From a checkpoint of a small transformer trained on Wikipedia.
Size: width 256, MLP 1024 GELU, vocabulary 3119, 12.6M parameters.
MLP neurons of a small language model. Each row is named by its layer, matrix (up: input weights) and neuron, and shows model dimensions 112-239. Each number is 50 + 12 x the weight over its row's rms, rounded and kept within 0 to 99.
After each neuron's rows, "fires in" lists the words (lower case) most often at its 100 highest values on Wikipedia text that the model never trained on. A number after a token or word is its count.

L2.up487:68 61 37 56 46 53 52 60 52 34 44 48 71 62 61 45 73 64 64 60 73 53 58 39 28 35 48 67 47 31 41 24 69 72 38 50 36 44 65 35 61 54 56 30 41 57 41 31 30 44 46 51 61 46 37 53 37 53 38 37 70 62 68 41 31 49 58 52 44 48 49 44 62 51 58 39 25 53 47 58 66 56 51 50 58 54 41 60 37 54 33 50 50 37 48 53 59 45 57 51 41 58 35 53 47 44 43 48 63 49 49 38 38 38 50 49 69 68 39 49 61 46 45 51 63 49 37 49
fires in: "two" 16, "following" 11, "book" 9, "many" 8, "several" 7

L6.up158:73 50 28 41 48 58 49 35 62 55 28 20 45 70 73 46 39 25 47 59 75 69 55 58 49 61 40 44 55 43 36 76 53 54 33 55 42 68 49 29 50 46 30 40 54 55 41 54 33 47 48 38 41 58 22 65 61 56 55 58 56 53 52 43 59 58 57 41 47 25 60 41 38 63 54 74 56 61 34 38 66 40 43 37 53 53 50 67 27 55 52 51 41 38 58 73 63 54 52 65 26 43 75 42 31 66 20 62 67 54 48 39 51 46 42 57 25 44 44 32 47 53 66 69 40 34 49 52
fires in: "to" 65, "at" 6, "in" 5, "franchise" 4, "by" 4, "as" 4

L7.up86:51 60 48 61 54 61 46 34 47 43 44 57 55 63 51 39 55 45 56 60 53 36 41 50 31 59 36 51 47 47 35 43 41 61 61 62 57 63 62 33 49 35 10 47 32 54 35 38 60 41 64 36 46 41 32 49 27 59 57 53 46 50 59 39 59 24 66 50 55 29 48 59 35 34 55 54 50 26 68 53 45 44 37 43 44 38 48 28 51 75 63 58 31 56 48 54 81 58 63 66 43 76 47 55 56 38 19 37 47 50 21 63 52 54 44 52 83 48 54 59 45 77 52 44 44 66 42 57
fires in: "as" 96

L4.up328:59 56 78 44 45 62 70 66 52 37 40 62 60 43 31 55 42 62 56 59 46 58 39 42 34 62 39 48 43 40 64 28 50 35 57 39 63 36 43 60 51 41 49 50 47 51 59 53 52 66 61 51 47 50 32 45 38 60 48 56 44 52 37 44 58 46 49 47 55 25 80 53 47 18 50 45 53 50 40 32 48 48 57 43 37 41 47 39 60 43 74 28 56 66 60 22 58 60 50 42 62 61 53 55 56 47 67 50 66 55 49 32 63 56 57 40 61 47 30 64 44 44 57 44 63 48 49 72
fires in: "the" 29, "by" 22, "directed" 4

L4.up547:38 74 63 40 56 41 40 34 31 72 51 46 55 45 61 66 31 36 51 64 55 67 53 47 61 79 50 47 55 34 50 46 66 46 48 46 37 74 42 51 28 62 63 45 46 47 23 37 57 47 30 49 51 57 58 48 46 53 46 23 58 43 40 54 53 49 58 47 55 47 41 61 69 62 61 59 40 38 42 26 53 44 40 49 63 48 52 66 54 71 26 75 54 66 34 55 65 46 74 30 30 39 55 54 59 54 47 27 32 30 64 37 64 60 59 52 55 28 53 45 64 56 58 46 54 53 48 57
fires in: "and" 15, "such" 12, "known" 11, "especially" 5, "but" 4, "including" 4

L7.up936:28 53 53 62 48 48 37 47 66 63 70 53 53 74 49 62 65 46 36 34 43 65 45 44 64 51 68 38 45 77 51 38 24 67 38 39 33 47 48 45 48 31 40 39 57 62 41 49 46 36 68 50 55 50 61 61 58 30 51 43 34 49 22 59 43 47 63 29 55 43 32 45 62 47 47 72 60 32 43 35 55 23 67 51 45 39 37 27 43 37 50 57 56 41 55 45 80 46 59 36 30 44 70 47 40 66 47 56 35 44 69 59 56 53 32 57 42 33 67 60 56 39 39 67 43 51 49 41
fires in: "to" 25, "t" 18, "not" 7

L3.up890:50 43 48 56 48 78 54 65 44 67 40 61 60 39 50 41 24 59 41 35 59 54 44 62 47 43 41 58 41 52 43 54 87 33 69 45 55 67 51 38 48 22 49 53 71 41 40 52 68 50 64 60 62 35 46 54 49 55 48 63 37 43 47 46 33 41 53 78 60 34 63 52 59 60 58 38 43 49 48 54 41 51 50 43 22 59 55 40 38 50 57 48 32 51 39 47 61 50 48 42 37 63 58 67 51 72 42 65 69 47 65 69 38 62 62 44 50 48 53 59 19 57 61 47 35 51 77 40
fires in: "the" 48, "forever" 5

L4.up151:60 49 40 34 64 56 36 34 54 62 58 56 74 55 49 39 69 50 30 58 58 25 50 55 63 45 50 56 63 33 48 46 50 69 60 56 51 61 50 47 54 35 40 20 60 41 58 70 68 26 42 52 31 67 49 44 55 77 58 44 38 50 42 64 41 59 48 64 44 42 43 43 59 50 74 59 72 47 44 50 43 37 48 53 47 20 50 58 46 61 54 60 45 52 61 34 69 50 43 57 39 73 58 55 62 58 44 34 26 85 54 37 57 28 41 64 40 43 68 43 52 38 45 37 39 58 40 60
fires in: "as" 35, "than" 24, "or" 9, "because" 4

L4.up48:80 45 38 44 48 47 40 51 48 68 32 64 53 53 27 62 49 52 65 57 24 32 60 46 81 42 48 41 49 50 36 53 60 68 47 44 47 57 44 28 51 50 26 53 72 58 54 47 55 63 39 49 52 48 28 53 55 68 56 54 51 33 40 66 38 47 62 49 42 34 35 49 47 70 52 58 35 50 45 35 48 38 41 39 47 47 33 57 33 56 63 54 65 58 69 58 63 26 57 72 43 42 39 33 72 44 37 36 69 44 41 39 49 56 43 69 76 36 75 60 35 44 55 42 62 60 50 45
fires in: "as" 25, "when" 12, "while" 8, "with" 6

L5.up656:57 55 41 36 61 25 47 69 73 63 33 37 65 57 50 50 47 36 63 17 47 42 47 27 62 56 48 74 40 57 27 68 75 58 81 32 31 60 37 41 23 53 66 55 68 60 57 34 30 52 48 40 57 49 63 49 59 51 38 36 54 31 38 52 57 65 62 51 55 40 37 65 55 39 62 56 42 69 47 65 61 49 49 45 57 51 43 57 46 64 31 59 61 49 66 36 72 60 37 45 42 44 62 49 67 71 44 58 39 37 50 40 70 38 53 68 40 43 61 44 48 48 62 43 55 52 78 47
fires in: "and" 17, "of" 15, "by" 7, "whilst" 5, "whether" 4, "for" 4

L9.up481:49 53 45 51 56 48 43 76 42 51 30 56 36 65 54 46 53 64 29 58 34 45 34 52 41 63 55 41 59 71 60 46 67 58 54 56 78 50 50 42 47 36 33 36 77 45 70 56 70 63 65 37 32 68 30 42 46 48 43 34 37 55 43 42 56 49 40 43 39 34 40 50 57 44 62 56 49 58 41 62 33 44 44 54 70 51 57 38 58 53 66 29 47 65 57 52 58 55 60 55 46 57 28 56 54 42 47 54 69 53 60 46 36 42 77 54 62 39 55 71 63 51 74 46 35 34 64 49
fires in: "as" 29, "most" 10, "in" 8, "not" 7

L6.up655:54 65 41 52 62 42 74 48 51 68 18 38 44 59 68 34 52 29 61 66 58 53 62 53 47 42 70 63 20 55 30 41 69 60 50 54 56 63 62 60 52 49 33 53 63 70 27 49 65 43 49 34 38 65 39 49 49 58 51 57 41 44 53 49 60 67 63 64 52 44 53 39 36 55 53 52 59 69 46 50 52 50 35 56 65 44 63 61 37 45 49 43 57 47 54 51 31 41 43 71 57 53 32 54 64 67 62 65 47 65 36 42 40 61 57 54 59 37 44 61 61 62 51 45 05 38 40 27
fires in: "and" 45, "to" 19, "in" 9

L9.up853:47 54 37 64 59 60 39 48 42 27 62 37 65 29 63 41 50 57 15 68 48 42 51 53 45 58 59 62 53 42 50 48 40 51 44 54 52 30 54 42 59 38 55 65 57 63 79 63 33 52 43 27 44 52 43 39 62 62 45 60 62 42 62 50 71 66 53 54 12 61 58 52 72 45 39 79 41 42 23 35 66 34 61 54 44 33 54 35 33 34 62 63 67 60 51 66 62 53 41 58 42 43 43 64 47 56 48 30 31 53 33 60 71 29 55 27 48 55 46 37 46 63 54 45 39 73 50 37
fires in: "more" 21, "most" 19, "a" 15

L11.up813:64 48 57 57 39 48 46 69 56 35 37 39 62 51 27 43 52 45 36 61 48 46 54 55 45 64 67 56 58 54 64 33 38 58 51 50 63 68 41 70 52 56 45 56 62 57 53 50 53 43 39 48 60 38 26 41 40 56 45 45 59 45 53 49 64 50 61 55 27 76 39 50 55 48 50 80 51 49 44 40 51 49 32 49 39 36 69 40 43 31 65 47 63 50 63 50 50 68 45 58 33 41 32 57 40 62 37 75 64 53 13 43 60 58 67 38 67 49 38 42 59 57 54 53 49 50 40 43
fires in: "a" 100

L6.up888:64 67 47 59 49 28 48 59 67 64 54 52 54 58 56 31 69 70 74 42 48 57 80 60 78 39 62 62 56 49 31 44 60 63 56 43 50 61 51 33 60 25 53 28 72 48 63 52 19 68 48 67 71 51 66 42 64 63 57 46 46 46 44 52 44 52 51 40 53 45 56 43 46 57 43 45 59 68 39 61 44 76 50 53 50 61 28 44 45 50 56 50 64 47 53 81 47 37 53 47 36 31 42 34 47 48 44 26 59 40 48 25 56 65 67 46 51 49 52 52 50 69 34 57 51 57 53 57
fires in: "and" 57, "as" 12, "vermont" 4

L4.up221:55 62 64 52 78 39 69 25 52 63 53 55 41 47 47 62 59 55 33 56 38 38 53 61 55 51 51 73 41 72 59 66 57 73 73 41 67 65 53 64 60 28 62 38 60 52 55 18 47 46 44 54 49 57 33 44 41 57 51 46 43 29 21 45 53 57 45 40 46 62 64 35 57 43 49 42 40 52 59 66 49 50 52 75 75 24 55 71 54 54 46 55 57 62 46 48 43 17 57 27 45 52 45 63 63 58 56 47 63 38 52 18 66 48 56 58 45 41 49 56 35 37 40 58 57 59 50 48
fires in: "and" 52, "finished" 5, "close" 4

L6.up967:57 35 21 67 53 49 49 60 40 41 54 36 50 66 49 47 56 49 38 41 41 62 47 10 51 42 62 53 43 53 50 52 56 51 21 57 56 49 56 53 61 54 55 50 49 27 36 55 60 69 41 61 37 39 40 58 40 53 56 55 24 42 70 44 63 67 54 50 38 63 66 21 39 46 69 50 40 53 65 44 62 52 43 31 40 56 47 40 67 55 48 64 27 42 53 50 48 44 41 44 32 33 61 40 41 70 49 69 47 50 49 46 48 33 39 56 63 44 34 56 25 54 45 54 43 57 54 53
fires in: "in" 38, "5" 14, "7" 6, "pen" 5

L5.up250:56 43 64 40 42 40 25 65 73 56 40 45 26 54 64 56 52 42 56 70 63 43 51 44 41 74 67 55 67 41 29 28 50 48 29 46 53 54 55 38 58 45 33 50 52 64 56 60 48 68 40 44 12 58 31 64 39 42 41 64 35 25 50 44 47 53 67 69 45 37 38 49 54 53 59 80 44 59 45 50 53 51 60 60 57 43 49 70 48 57 49 51 55 58 72 37 36 42 55 39 50 45 56 50 67 42 42 51 57 62 40 48 61 30 53 53 59 72 44 62 60 54 53 57 56 37 50 75
fires in: "of" 23, "and" 21, "to" 16, "by" 6

L6.up258:57 45 48 63 46 71 44 44 56 63 69 46 57 64 57 47 55 65 36 56 67 53 48 17 43 55 52 61 62 69 47 54 60 50 57 63 29 51 52 44 49 59 60 41 36 59 42 58 33 42 55 41 58 70 58 54 59 43 57 30 49 42 31 37 53 51 63 37 43 16 46 68 68 51 55 54 39 44 61 32 49 73 49 73 47 53 52 45 67 36 52 48 43 83 34 45 45 49 49 33 32 41 55 35 35 45 48 59 62 46 52 50 51 57 52 61 40 47 52 65 47 33 54 54 38 57 27 48
fires in: "a" 57, "an" 8, "w" 5, "d" 4, "live" 4

L7.up142:38 45 26 41 32 67 46 61 54 43 45 58 56 62 56 55 49 58 45 61 55 60 25 40 39 63 38 30 61 55 47 58 49 61 61 77 64 61 26 39 36 48 46 40 47 68 58 56 44 62 41 52 24 46 68 48 43 55 24 68 39 58 58 36 56 68 55 50 38 22 44 65 60 49 56 47 45 42 54 47 62 61 64 34 62 65 58 49 47 63 51 38 71 52 54 61 40 29 43 40 20 42 15 08 45 60 46 50 59 49 42 54 43 38 51 63 51 54 38 75 39 60 40 52 61 51 45 48
fires in: "the" 52, "an" 8, "a" 4

L9.up118:35 53 48 62 51 38 69 54 53 43 24 45 46 52 49 36 49 48 40 74 49 73 38 52 42 43 57 37 55 41 63 48 62 26 59 48 42 61 73 50 47 46 41 42 70 56 48 76 57 42 41 38 54 87 22 48 62 53 63 46 36 33 33 19 47 66 61 53 54 30 61 42 62 52 27 53 33 34 33 50 61 87 40 39 42 47 45 58 47 69 58 54 40 54 53 29 42 29 47 50 39 55 48 56 47 67 54 73 61 55 25 33 63 57 42 53 43 66 50 46 33 60 49 49 49 71 70 51
fires in: "the" 36, "of" 14, "leading" 6

L6.up405:45 46 20 64 32 39 57 54 48 37 39 61 29 46 51 28 52 67 46 47 45 30 50 36 55 41 35 66 38 50 42 46 65 57 58 43 46 55 49 57 47 51 29 68 58 61 40 21 42 60 29 50 39 54 42 49 51 60 37 31 54 35 48 58 60 31 50 41 41 26 73 55 68 40 53 38 30 76 68 48 55 40 48 67 53 40 36 59 56 38 34 41 44 51 62 36 64 63 70 58 56 34 59 42 60 67 41 47 55 72 41 51 80 72 66 41 71 33 41 56 53 48 63 68 48 50 49 64
fires in: "and" 28, "when" 8, "as" 7, "figulus" 7